Weights of a small GPT-style language model, trained from scratch on English Wikipedia: learned positions.
MLP neurons of a small language model. Each row is named by its layer, matrix (up: input weights) and neuron, and shows model dimensions 0-127. Each number is 200 + 40 x the weight over its row's rms, rounded and kept within 0 to 999.
After each neuron's rows, "fires on" lists the tokens most often at its 100 highest values on Wikipedia text that the model never trained on.

L4.up910,199,257,280,200,142,198,212,219,135,267,180,268,197,224,127,189,161,212,179,234,247,187,146,214,237,127,180,174,185,222,116,117,214,230,202,152,218,200,223,204,259,222,132,190,261,224,208,139,278,237,151,251,181,167,212,137,272,170,227,211,236,152,221,202,264,257,225,212,147,145,178,249,150,199,189,218,181,128,257,202,99,241,186,221,188,222,280,235,229,154,225,188,222,192,163,193,231,203,167,277,198,177,145,179,176,151,154,205,223,144,190,128,215,207,143,239,223,189,161,312,194,186,202,146,206,171,213,213
fires on: "ss", "ther", "ik", "ch", "ar", "an"

L4.up219,188,193,268,150,196,147,268,152,144,181,256,155,207,232,206,244,206,131,178,193,170,232,209,183,202,200,162,197,213,174,138,237,196,211,255,159,191,164,180,168,177,260,210,179,207,196,214,192,272,184,211,189,128,200,147,213,203,114,234,162,224,185,247,200,219,219,179,226,153,190,168,114,165,156,161,253,151,151,194,211,226,181,202,253,159,211,186,122,183,85,170,194,188,244,234,173,246,270,200,173,193,230,163,160,165,174,191,208,230,247,188,172,217,217,220,253,225,241,204,233,165,245,276,181,269,139,182,192
fires on: "or", "ter", "er", "ident", "ber", "."

L4.up661,135,217,252,202,258,193,158,139,170,193,219,161,201,182,180,216,169,262,201,242,209,217,180,232,126,262,223,227,197,241,184,186,202,234,190,154,192,193,202,216,222,183,218,209,75,252,203,187,166,182,97,156,168,167,195,212,205,146,199,237,174,251,213,165,245,204,178,197,195,216,166,265,153,182,197,266,179,153,212,178,159,189,234,232,306,223,172,176,310,214,188,236,277,125,169,168,196,185,233,228,206,190,224,137,136,264,115,204,257,247,172,177,175,202,223,220,267,264,181,206,248,168,204,186,291,158,198,119
fires on: "y", "p", "cl", "ome", "om", "g"

L6.up776,198,253,213,197,181,195,172,118,163,204,246,172,233,171,226,295,185,212,234,233,193,299,158,216,144,203,223,190,202,214,225,148,163,223,236,127,199,152,167,175,235,240,231,210,222,213,188,244,134,235,171,189,149,192,190,171,137,195,129,224,198,151,197,158,208,191,174,167,254,178,180,220,206,171,145,232,185,196,307,203,211,159,201,248,200,257,260,226,169,134,193,196,231,210,297,227,281,186,242,208,182,257,221,129,261,246,123,237,235,156,116,179,208,248,217,271,280,221,176,204,218,308,211,143,195,153,147,154
fires on: "F", "f", "g", " of", "p", "1"

L6.up889,265,260,214,242,222,128,244,206,244,186,154,201,180,259,164,251,211,209,210,200,259,169,146,210,237,220,252,125,233,244,131,179,158,228,144,169,189,155,204,191,176,212,178,196,178,193,205,172,133,221,247,204,187,191,184,170,234,211,130,175,194,231,201,126,142,220,195,198,193,231,142,153,141,270,248,197,217,183,221,253,206,131,291,209,221,221,202,243,172,154,133,190,215,168,193,186,240,113,221,191,224,181,149,102,273,209,138,273,229,160,188,240,219,277,160,239,116,257,145,198,188,247,190,215,190,240,112,226
fires on: "ed", "w", "n", "ir", "ft", "iss"

L4.up525,237,157,205,238,171,257,172,194,224,199,217,229,183,184,163,188,198,228,200,182,234,205,249,231,215,236,180,208,183,223,163,198,182,194,182,202,271,160,206,225,147,217,183,169,241,192,145,170,233,237,228,253,136,185,233,210,275,122,176,203,164,194,238,224,152,189,201,210,122,239,231,166,172,156,151,254,231,122,200,255,207,138,206,201,64,252,220,169,171,233,242,184,162,255,148,267,245,240,224,110,247,204,143,192,150,194,227,166,172,251,179,238,214,133,276,206,205,162,205,228,215,209,228,133,188,206,171,183
fires on: "or", "ly", "er", "ork", " art"

L6.up389,175,165,177,153,196,165,159,227,239,236,233,155,206,164,193,251,127,213,185,231,190,241,156,181,248,211,197,182,235,216,157,212,247,271,210,196,222,197,191,107,212,180,238,191,154,275,202,212,165,230,222,176,208,171,161,166,175,210,173,191,186,216,179,207,160,198,269,223,159,229,202,248,200,260,264,180,237,211,208,140,198,249,180,318,186,210,166,178,170,166,142,199,162,228,178,186,171,208,176,179,194,226,206,223,197,216,223,270,253,141,205,188,174,171,190,156,204,146,246,129,243,247,220,281,237,134,198,259
fires on: "ro", "ol", "l", "c", "oc", "ar"

L6.up289,151,236,210,156,201,199,206,181,184,254,255,273,222,222,94,168,210,221,189,211,223,190,200,239,178,184,194,220,215,162,194,197,172,190,195,171,153,189,178,160,238,255,219,320,139,212,256,199,181,183,182,174,188,177,143,231,222,104,223,188,107,188,213,172,137,201,225,217,154,155,235,263,212,98,92,165,233,176,241,210,233,202,180,205,158,255,249,191,236,220,149,222,156,246,191,231,154,216,220,186,211,150,204,213,174,196,222,191,196,142,147,224,197,195,189,201,188,200,245,253,160,249,203,242,202,279,146,96
fires on: "ing", "ed", "ure", "ated", "ue"

L6.up82,143,185,186,223,229,208,203,236,207,237,128,193,79,192,190,299,171,174,209,128,218,230,226,183,176,169,152,230,210,181,198,93,190,240,232,205,144,240,147,195,219,160,209,195,168,225,211,148,246,172,218,145,142,250,184,229,251,135,191,151,196,188,145,145,134,160,215,198,229,195,253,216,109,120,215,168,138,183,245,171,156,241,164,227,286,242,185,225,218,99,232,185,145,214,167,178,197,221,195,177,172,204,239,169,250,219,129,219,193,130,235,224,266,195,215,102,229,202,245,196,206,236,209,251,190,242,199,191
fires on: "n", "om", "est", "v", "at", "on"

L6.up1014,207,172,235,254,204,192,227,203,205,156,116,252,282,194,189,173,158,222,145,206,165,121,150,270,138,270,223,223,167,147,211,162,178,238,145,150,222,184,275,152,203,151,150,206,228,238,209,157,106,223,139,180,202,250,158,151,192,222,155,112,223,207,144,183,289,254,167,231,220,215,203,200,176,189,155,260,235,188,206,177,220,216,202,272,219,175,157,199,236,186,153,212,294,249,86,264,230,257,247,200,230,236,223,203,206,191,243,180,244,229,173,246,222,243,202,179,182,158,167,183,275,212,188,248,205,175,193,210
fires on: "g", " known", "er", "l", "el", "ed"

L4.up184,187,239,122,180,209,257,193,214,152,278,218,224,171,150,181,212,199,210,159,200,168,219,155,199,186,224,111,198,187,201,173,237,217,259,210,177,154,212,151,157,274,254,184,184,106,254,197,238,293,165,257,266,195,146,198,165,173,252,197,193,160,198,203,231,209,131,181,168,173,214,187,203,230,188,163,211,163,217,176,177,168,198,135,170,165,231,162,173,207,228,233,156,150,143,256,179,218,222,293,265,144,275,153,208,171,203,156,206,250,210,198,182,180,149,144,166,169,191,218,175,166,203,203,206,191,216,272,207
fires on: "art", "-", "ft", "it", "as"

L6.up710,250,199,184,236,198,221,203,255,168,205,267,222,274,178,206,224,184,246,221,189,195,79,238,187,182,255,250,159,223,226,173,220,146,176,222,147,150,252,213,186,139,230,141,191,131,213,223,194,221,214,159,150,156,160,228,211,220,139,220,214,147,246,240,146,222,92,148,247,282,188,253,192,151,209,152,182,204,169,175,194,164,294,152,104,206,217,258,272,263,192,273,175,273,104,219,211,242,247,261,138,168,251,263,151,199,222,171,212,164,245,249,202,136,223,197,142,172,187,184,236,190,228,149,185,211,229,268,213
fires on: "l", "ic", "g", "ol", " Car", "n"

L4.up626,136,153,212,168,206,249,190,231,257,223,178,161,276,157,156,234,155,223,169,142,216,224,193,194,136,196,223,239,155,190,219,214,185,157,210,149,252,166,189,180,112,232,277,221,243,202,270,267,274,237,201,201,153,128,114,205,213,199,178,197,183,242,163,142,204,127,190,264,323,77,252,237,216,206,162,185,226,243,217,206,221,142,202,229,192,270,174,212,213,174,271,230,196,161,233,136,186,219,175,171,268,149,235,157,212,242,210,146,215,184,204,247,266,217,229,217,173,161,214,256,175,242,166,210,188,201,249,238
fires on: "ic", "he", "wo", "r", "m", "are"

L6.up177,192,247,146,170,247,192,169,236,171,160,205,252,184,217,247,140,129,167,187,143,190,209,169,232,187,268,156,226,196,255,148,240,231,261,200,228,186,203,186,163,155,159,137,221,201,255,145,277,198,243,260,259,207,254,293,242,212,253,170,225,210,184,212,170,262,207,199,160,131,183,168,276,197,263,305,209,217,206,178,181,228,168,248,181,132,185,163,201,213,139,212,236,222,174,226,149,178,164,200,236,255,176,203,163,251,227,173,249,222,166,190,232,185,159,221,206,140,264,225,255,208,163,263,227,165,229,181,159
fires on: "at", "un", "ig", "ang", "id", "w"

L4.up542,212,173,193,267,165,212,220,228,243,208,118,180,164,200,260,154,183,177,222,257,233,262,272,146,198,169,198,201,195,252,260,146,169,248,189,241,203,175,219,201,181,220,204,163,150,186,161,221,177,128,96,105,191,215,183,233,163,273,256,162,181,161,201,240,155,174,227,179,202,173,182,177,180,140,185,134,191,217,166,249,210,119,150,147,139,190,222,143,199,238,258,232,173,241,201,239,91,199,219,174,184,209,210,223,232,230,240,204,204,266,152,226,203,180,164,171,205,158,191,198,268,204,213,238,151,200,166,185
fires on: "ro", "ou", "ast", "ep", "est", " West"

L6.up845,150,231,179,231,237,182,177,225,165,135,220,249,221,235,197,255,198,162,302,195,212,192,276,112,184,229,168,125,151,199,210,199,207,187,237,226,156,176,134,182,224,138,272,170,214,199,133,220,174,209,141,224,169,300,197,182,202,148,227,170,171,208,256,169,198,118,163,175,268,228,283,205,264,184,201,176,208,192,179,240,221,205,212,244,236,213,258,182,208,211,238,271,285,189,177,231,219,164,155,181,188,245,198,188,179,239,194,153,111,158,262,231,161,290,187,224,122,159,192,213,202,278,160,173,196,163,234,196
fires on: "i", "ri", "ric", "e", "ian", "u"

L6.up559,191,259,234,232,235,194,174,133,213,169,128,225,210,121,168,262,227,160,180,252,211,206,214,214,251,166,197,170,239,209,240,201,125,257,239,148,193,189,211,204,164,158,139,180,184,170,197,239,165,139,147,163,190,120,206,240,194,170,149,210,157,198,232,168,302,166,251,213,197,151,152,137,237,167,228,189,243,169,158,166,177,155,179,225,289,247,207,171,196,216,236,204,139,169,148,251,108,169,181,202,166,233,187,106,232,176,219,251,192,184,160,228,158,236,196,156,211,216,231,187,152,256,184,216,209,208,201,255
fires on: " and", "c", "ro", "l", "ep"

L6.up10,253,232,264,194,144,221,250,221,125,196,163,238,272,175,185,270,249,231,165,150,187,210,188,188,161,254,186,156,278,191,175,204,198,155,208,204,214,248,237,162,134,235,187,233,221,126,183,187,128,256,219,207,141,321,256,229,184,254,187,182,197,243,235,162,199,234,193,202,149,127,178,257,188,255,148,183,225,224,209,182,129,224,188,264,200,133,266,161,248,217,185,215,151,177,151,284,180,154,184,207,203,147,152,190,196,202,198,134,178,228,223,162,206,249,144,103,195,197,148,267,201,175,172,233,242,158,235,257
fires on: "er", "ra", "ur", "el", "e", "ad"

L6.up70,109,178,191,201,156,250,248,143,206,219,249,156,244,218,182,215,180,167,180,176,191,169,145,120,173,227,197,228,198,173,217,222,276,195,162,83,184,254,234,199,292,195,150,184,98,156,90,162,198,169,160,165,205,157,209,185,142,171,152,139,169,247,213,147,196,220,129,199,146,210,100,215,151,115,184,208,213,264,232,232,193,259,220,221,185,209,179,151,212,207,258,231,213,193,145,290,219,240,275,298,185,183,187,215,200,169,240,159,221,187,215,126,280,257,140,227,181,180,192,165,206,214,186,225,221,208,237,160
fires on: "ed", "g", "ing", "ly", "ely"

L4.up621,185,161,210,186,194,221,203,231,180,214,147,215,265,224,184,216,221,179,205,202,228,263,139,197,186,235,258,250,179,180,174,215,259,210,184,167,100,145,175,217,165,151,201,203,162,151,220,265,218,173,174,233,176,211,201,171,175,207,151,132,174,162,239,150,243,303,189,162,221,204,202,248,183,225,222,215,245,251,138,196,223,233,194,229,168,219,224,158,197,190,205,233,209,200,175,198,210,240,148,190,162,250,185,190,243,177,84,193,176,236,194,227,176,211,149,177,231,211,222,180,198,182,251,165,246,216,108,190
fires on: "es", "per", "ice", "s", "an", "it"

L4.up328,143,243,231,149,158,238,209,194,281,195,124,193,188,211,159,153,162,167,193,180,205,119,174,142,220,186,118,100,206,215,215,242,183,221,227,193,183,182,145,190,203,220,210,186,243,189,61,190,180,257,164,165,242,213,145,249,174,184,257,208,223,139,258,146,178,172,195,198,239,165,204,239,212,193,231,216,209,235,310,207,248,223,189,154,147,247,186,251,240,217,215,153,193,179,131,210,155,168,214,174,198,167,210,200,144,173,238,200,162,261,179,193,197,239,189,253,215,262,135,196,194,265,191,213,213,220,234,175
fires on: "ist", ".", "ry", "er", " by"

L4.up730,196,215,143,194,150,195,188,265,208,209,219,169,178,193,187,182,234,205,264,201,185,226,229,223,102,189,219,236,193,200,216,145,149,196,191,191,189,263,215,156,209,197,158,190,175,114,199,209,242,283,190,178,171,213,235,233,235,187,232,30,232,214,216,185,122,218,156,190,207,189,262,205,169,185,153,178,204,221,140,174,174,222,224,176,143,189,193,182,220,223,199,181,195,196,250,203,217,172,231,258,257,161,270,248,171,194,219,227,123,214,186,205,155,263,168,139,181,202,196,241,184,204,204,263,169,220,149,175
fires on: "ed", "te", "ow", "ct", "urn"

L4.up960,176,202,219,250,159,207,190,244,253,214,235,200,280,167,199,178,184,241,218,303,268,151,105,238,129,218,215,170,246,151,214,134,201,203,242,232,234,138,213,199,295,214,170,207,197,198,278,214,206,152,179,190,211,226,153,200,226,189,175,156,196,237,170,204,190,228,167,183,205,212,155,252,114,244,277,198,157,249,238,177,191,136,214,227,212,241,245,179,165,192,220,277,177,133,200,191,148,129,247,234,188,195,241,161,226,273,201,232,199,269,225,174,232,241,226,218,170,138,185,182,184,219,203,199,139,166,177,212
fires on: " d", "and", "ur", " D", "ou"

L4.up291,203,170,199,174,115,159,184,214,158,224,233,226,221,133,221,179,199,213,182,126,150,228,152,164,232,230,162,183,251,163,237,172,229,159,277,229,283,216,190,217,209,160,209,196,293,202,165,226,232,256,192,153,221,222,177,182,176,187,187,195,225,156,299,199,234,231,165,204,144,219,214,139,154,208,209,177,200,190,155,208,222,274,169,266,206,223,234,224,132,231,226,223,115,192,235,199,210,240,220,178,213,187,91,212,161,197,201,137,192,215,227,194,193,177,215,158,156,151,197,169,249,181,116,95,250,213,164,200
fires on: " it", "ic", " not", " |", "ect", "on"

L6.up202,247,214,258,220,240,220,212,221,167,203,183,157,216,189,175,132,177,205,204,249,291,171,212,241,185,223,157,214,202,97,235,230,180,233,218,200,237,132,129,208,230,216,195,207,223,210,204,201,221,213,200,218,229,160,217,199,210,187,126,163,129,170,222,212,231,213,204,217,257,201,246,193,163,63,192,174,184,224,259,193,95,154,158,221,239,248,234,184,269,178,181,234,187,190,164,236,250,229,139,215,199,180,267,153,170,158,206,178,179,216,213,222,192,230,165,270,90,167,230,194,172,139,176,137,190,227,148,185
fires on: "en", "ber", "e", "er", "an", "n"

L4.up818,248,220,245,200,213,205,201,219,139,269,245,212,280,162,256,160,227,227,135,242,222,145,168,175,243,181,181,178,201,221,282,242,277,210,177,165,221,173,162,204,200,158,294,200,195,212,180,211,268,170,154,228,212,255,220,211,253,182,219,242,189,217,269,93,259,232,126,198,197,195,246,212,174,151,177,219,216,212,193,166,190,158,148,152,168,221,172,193,167,182,156,174,227,135,193,212,134,268,186,148,208,186,239,227,103,136,198,121,179,230,153,183,255,279,202,192,206,181,168,185,189,188,198,201,275,159,211,207
fires on: " not", "en", "ust", "m", "an", "ber"

L4.up953,196,230,191,134,136,182,140,184,231,229,200,195,213,187,162,184,182,277,161,159,206,191,210,162,192,206,161,257,159,173,230,180,208,143,155,299,139,207,189,191,158,165,245,183,212,136,122,255,159,199,238,137,124,156,176,167,259,167,286,167,260,186,240,158,189,257,203,223,202,230,272,173,252,242,241,216,166,107,143,196,226,207,220,194,228,188,180,204,243,174,234,271,137,188,217,228,238,217,150,113,154,163,143,244,184,287,192,214,169,198,192,286,222,215,230,195,182,257,215,188,155,231,163,206,196,165,136,182
fires on: "i", "iet", "on", " State", " art", "ect"

L4.up713,188,218,205,175,181,177,173,237,244,216,207,199,235,229,211,295,110,242,233,242,192,239,177,150,171,186,136,235,164,217,165,244,153,213,246,161,194,162,231,193,205,154,159,213,270,202,162,212,272,267,139,191,141,196,219,199,179,164,190,189,157,170,159,241,153,179,129,162,248,184,264,160,150,153,213,197,265,234,142,209,222,186,156,127,190,187,161,185,209,211,200,231,213,259,195,213,204,280,187,241,203,223,247,181,224,229,184,258,196,202,180,195,212,301,74,230,199,159,225,197,181,195,234,159,154,232,191,200
fires on: "ic", "ch", "er", "c", "e", "ess"

L4.up656,248,212,257,205,231,199,160,243,218,180,223,268,256,177,199,149,203,237,158,246,236,208,287,221,211,212,221,175,142,174,157,216,199,275,175,149,180,170,230,152,181,226,182,242,183,174,163,194,222,225,232,236,283,241,224,212,276,232,177,154,178,218,207,209,153,309,158,165,150,196,198,167,192,199,251,282,177,191,134,191,164,166,217,214,228,221,234,230,236,195,223,120,149,212,190,231,197,214,120,196,211,179,195,201,178,218,203,184,251,135,132,216,157,238,224,191,149,203,169,170,198,252,234,202,225,125,144,174
fires on: "ist", "mer", "c", "ian", "is", "ro"

L4.up480,332,169,208,160,133,194,276,264,193,178,261,193,305,178,226,201,217,163,161,211,162,132,241,131,154,231,169,206,241,175,177,220,259,139,200,170,168,177,261,228,148,234,215,211,143,197,233,200,185,185,163,148,240,119,281,142,206,127,211,216,196,177,247,174,223,260,215,138,327,223,216,185,167,146,200,283,245,170,191,180,186,202,231,161,198,203,224,224,168,197,231,187,246,236,228,177,229,250,191,253,182,223,154,272,160,225,235,168,209,164,204,170,233,194,185,198,226,200,185,134,167,165,164,237,228,205,227,152
fires on: "ic", "ent", "ong", "g", "ober", "r"

L4.up638,243,220,229,154,128,190,165,200,190,214,218,179,162,271,160,139,157,202,196,239,229,215,232,172,196,266,208,248,253,158,170,122,218,140,182,202,181,242,174,121,205,232,226,220,210,286,195,216,206,207,141,240,228,191,171,149,139,242,155,205,196,181,119,250,156,139,205,217,176,290,182,231,160,184,177,221,242,207,167,264,243,205,206,233,277,191,203,168,205,224,221,195,289,209,234,224,233,231,195,163,247,161,198,146,203,255,196,290,266,229,227,206,167,210,195,199,206,153,206,192,161,230,210,287,236,159,149,194
fires on: "l", "oc", "p", "ign", "ent", "ted"

L6.up825,198,234,179,192,226,124,240,268,208,171,234,253,134,172,167,286,233,210,235,160,230,193,202,227,101,195,225,256,204,203,148,264,244,219,203,132,197,214,162,209,250,254,217,215,202,261,229,203,186,218,184,209,124,233,215,149,247,241,213,214,228,215,222,187,199,186,156,225,182,185,144,157,168,173,237,187,213,250,216,248,167,187,257,245,174,171,201,152,174,200,173,240,266,235,197,185,172,115,247,290,267,175,231,209,180,313,203,133,195,241,209,249,199,155,109,257,271,254,213,167,189,209,184,191,194,192,192,222
fires on: "ed", " le", " app", "f", "al", "ing"

L6.up102,207,290,147,205,197,190,154,239,216,182,143,100,183,129,206,237,196,124,217,237,232,134,228,178,238,263,221,160,149,249,148,186,187,168,209,205,142,226,204,181,250,170,188,162,109,185,235,171,228,265,198,220,169,154,215,225,160,273,160,154,205,190,196,206,238,295,179,181,205,201,118,248,191,163,143,222,138,187,180,183,214,175,132,195,182,206,207,238,243,116,221,152,201,192,174,149,248,213,246,201,191,205,235,239,201,162,210,189,236,162,165,191,181,196,157,159,228,159,202,246,186,218,239,250,230,170,210,158
fires on: "at", "l", "f", "-", "–", "g"

L6.up736,210,219,223,198,222,145,183,255,170,218,115,189,158,234,160,215,252,203,188,207,190,150,268,163,203,205,183,187,134,253,206,227,155,161,199,242,229,167,190,245,240,215,221,202,181,215,178,297,238,170,245,195,204,232,160,183,233,254,161,260,173,258,218,300,186,162,229,228,240,128,141,155,193,229,186,250,245,174,219,205,230,192,164,225,199,257,256,184,201,200,235,296,165,209,284,198,218,231,198,245,193,216,207,172,196,237,202,227,139,167,173,194,163,264,217,245,191,228,227,245,230,240,108,249,158,174,194,190
fires on: "il", "en", "\n\n", "k", "ff"

L6.up616,336,257,199,216,182,159,251,188,269,256,244,244,205,215,182,117,190,181,190,172,215,226,199,257,95,138,213,206,244,196,177,210,259,154,236,103,198,174,223,178,226,291,183,217,125,243,229,292,173,171,204,207,179,187,223,213,160,200,145,161,196,200,184,245,154,234,183,263,211,200,145,277,192,235,161,276,211,267,229,202,170,214,198,197,193,159,209,186,341,154,208,181,193,99,209,178,148,153,233,207,205,155,231,104,197,205,192,186,155,198,133,184,175,219,247,232,189,203,157,233,242,198,211,252,238,192,140,149
fires on: "r", "f", "p", "l", "pt", "201"

L6.up221,196,245,179,209,83,234,207,195,172,311,194,155,171,207,171,219,193,155,170,232,175,138,217,219,220,187,222,204,166,184,273,180,206,134,203,142,226,250,216,228,189,263,184,114,197,163,244,225,205,177,187,222,174,178,178,217,305,154,183,248,208,213,215,241,219,260,188,217,237,202,230,219,149,208,205,185,112,211,214,203,210,165,275,202,228,198,190,217,205,219,180,184,252,144,155,238,251,219,263,220,167,250,318,225,226,244,91,196,213,164,167,197,151,267,224,175,194,176,228,232,215,191,255,270,187,196,250,198
fires on: "m", " |", " \"", "l", "f"

L6.up817,42,138,214,238,216,116,265,275,206,202,228,228,177,221,255,191,213,163,160,184,163,138,202,186,173,204,185,185,224,121,173,222,186,199,232,143,163,232,140,250,136,239,268,194,189,183,218,149,215,207,202,125,189,236,225,196,210,260,209,227,170,216,178,157,222,249,202,209,162,196,219,187,189,122,256,258,179,278,276,270,191,171,178,217,151,212,189,174,268,161,271,198,236,212,193,175,191,150,188,158,176,178,235,256,215,164,187,161,192,208,200,180,259,177,266,207,192,203,248,226,203,257,176,173,130,187,148,183
fires on: "at", "x", "end", "v", "oy", "ing"

L6.up362,234,206,181,153,211,165,216,217,202,201,198,219,274,136,247,191,200,212,253,249,165,241,180,181,153,204,308,196,192,210,236,228,216,241,206,203,186,218,160,174,221,91,187,189,203,51,175,236,257,116,237,219,113,191,143,207,260,204,125,209,224,184,174,207,200,227,192,122,247,218,118,187,129,165,220,149,180,219,294,196,237,174,148,169,186,152,207,154,194,186,263,119,234,161,210,165,160,209,171,215,228,197,132,212,208,163,147,255,217,249,251,233,209,234,231,162,167,197,220,215,212,145,194,172,226,154,190,191
fires on: "s", "-", "ey", "es"

L6.up69,188,188,248,224,204,216,215,219,189,214,214,266,173,148,229,113,207,291,246,177,221,162,236,164,151,199,164,156,201,206,239,204,236,209,196,199,205,175,220,146,292,178,172,183,98,187,251,137,192,195,304,188,213,200,244,210,170,208,235,294,197,198,182,205,164,186,186,221,240,221,163,250,191,87,102,316,198,212,236,226,174,158,260,264,217,296,172,172,270,190,206,185,237,138,188,119,237,233,226,178,202,176,187,221,176,190,200,190,211,193,258,194,206,236,198,247,141,71,274,214,206,216,231,209,185,247,222,179
fires on: "ist", "v", "m", "er", "g", "ass"

L6.up716,234,265,203,191,229,182,150,194,173,207,285,271,174,133,184,203,236,167,251,198,221,181,157,212,159,188,221,205,162,214,180,184,209,218,155,217,192,162,241,133,206,208,192,255,215,226,199,243,197,170,169,201,226,183,222,188,164,112,307,183,160,227,152,184,188,215,194,168,183,244,178,197,120,127,186,160,93,144,185,250,128,200,177,245,108,233,188,192,236,200,185,257,136,248,273,201,216,191,264,126,158,218,241,269,234,243,184,153,129,206,198,280,240,201,172,262,199,252,151,197,288,179,118,192,152,195,170,167
fires on: "ed", "ing", "fter", "ished", "ail", "hed"

L6.up226,190,249,176,198,237,253,179,178,185,214,226,257,172,224,259,227,184,230,185,174,186,143,213,241,130,241,279,271,238,161,222,198,299,257,218,179,162,271,163,234,219,187,266,248,227,215,192,209,331,140,120,168,159,153,274,206,203,285,233,148,236,183,227,246,262,258,165,295,207,237,165,234,252,154,174,239,199,229,198,192,127,159,148,176,224,209,177,189,140,195,119,165,180,107,253,206,192,178,201,199,205,171,225,227,227,201,198,237,221,131,219,198,227,169,109,229,178,209,149,172,210,214,227,170,162,238,205,183
fires on: "im", "an", "ff", "ers", "ip", "pe"

L4.up208,213,260,205,216,171,260,173,193,164,192,220,189,176,195,239,211,247,203,182,270,242,216,260,269,212,189,220,212,156,109,128,178,212,243,197,171,234,254,166,274,183,159,160,245,196,202,202,224,206,217,197,163,187,168,213,121,234,225,233,199,185,250,227,87,221,213,195,185,267,196,214,181,227,213,229,269,162,163,217,192,149,192,239,147,216,254,180,196,202,241,216,174,165,184,211,115,210,204,247,205,166,174,194,144,135,184,195,154,109,222,257,233,201,148,170,143,219,202,181,219,191,167,219,66,159,259,124,97
fires on: "ri", "iss", "ann", "ess", "l", " Mon"

L4.up746,247,241,237,178,201,263,188,255,174,187,122,179,201,238,185,159,152,159,230,130,215,235,134,153,98,225,199,154,237,207,246,208,181,167,176,196,143,111,136,194,204,164,175,199,192,151,191,176,213,228,184,253,162,270,205,245,197,242,258,172,172,217,226,173,177,181,80,194,204,195,205,170,190,173,246,207,243,235,218,224,196,241,218,218,213,131,183,189,226,175,264,218,211,265,277,174,249,192,207,224,198,207,180,204,137,278,233,133,109,150,202,240,165,267,154,215,165,178,173,210,183,190,222,223,180,201,229,168
fires on: "ri", "ian", "u", "ine", "out", "et"

L4.up613,204,247,207,195,257,173,206,184,193,225,151,158,237,137,243,160,193,205,265,218,198,199,210,208,163,170,229,182,182,182,178,217,245,230,195,118,246,168,249,128,294,171,172,147,203,184,182,155,250,198,229,247,253,206,189,159,175,246,207,171,149,211,168,209,168,194,210,71,213,104,205,132,172,256,242,220,236,257,227,203,138,195,186,204,199,253,251,192,167,199,107,154,178,191,226,186,218,205,149,184,174,191,142,253,217,206,256,211,230,202,137,239,234,220,165,176,199,210,211,197,271,201,243,279,230,213,183,226
fires on: "c", "is", "ro", "ab", "b"

L6.up910,177,207,209,189,148,175,242,178,139,185,236,212,203,173,186,171,176,210,162,196,190,180,165,220,143,173,209,159,223,199,237,116,176,201,211,236,253,238,214,230,294,168,180,235,185,135,269,211,107,137,239,120,219,181,263,221,234,147,202,229,177,183,239,259,273,225,196,165,252,187,150,147,217,206,164,222,201,276,215,144,206,149,154,324,177,219,195,120,141,169,188,156,309,254,235,228,267,197,171,235,168,169,163,207,198,277,164,205,205,182,155,218,232,185,198,198,241,173,179,262,153,207,217,217,226,202,205,177
fires on: "om", "m", "p", "g", "h"

L4.up267,217,202,164,229,163,58,218,241,249,211,189,199,146,244,220,177,206,236,207,213,238,183,284,288,182,250,157,296,198,141,175,199,246,254,183,244,197,311,218,204,164,221,222,200,241,249,208,243,250,191,201,190,218,175,185,165,183,209,172,265,183,203,229,203,132,234,189,158,164,193,191,271,184,210,142,212,191,201,206,238,183,214,144,159,154,283,246,190,223,198,267,203,177,98,151,162,215,149,207,194,149,205,119,116,146,151,261,225,133,208,175,213,208,219,208,207,237,235,184,152,173,204,260,143,208,197,169,254
fires on: "r", "l", "ing", "ar", "ri", "ro"

L4.up22,205,220,241,195,172,187,202,151,142,214,179,238,226,268,204,207,181,276,216,189,205,255,180,207,215,179,167,166,259,229,202,217,184,151,177,190,219,171,206,146,189,259,145,157,170,129,200,225,173,197,242,170,133,230,191,181,177,214,183,233,170,222,162,181,273,198,200,209,208,182,259,145,232,203,130,196,208,275,157,204,231,155,215,138,259,200,143,172,205,178,154,186,252,189,204,210,234,247,150,302,254,207,236,258,162,157,232,265,196,198,191,209,218,179,191,188,223,126,177,181,160,171,260,263,184,230,173,244
fires on: "e", "ic", "ir", "ot", "g", "v"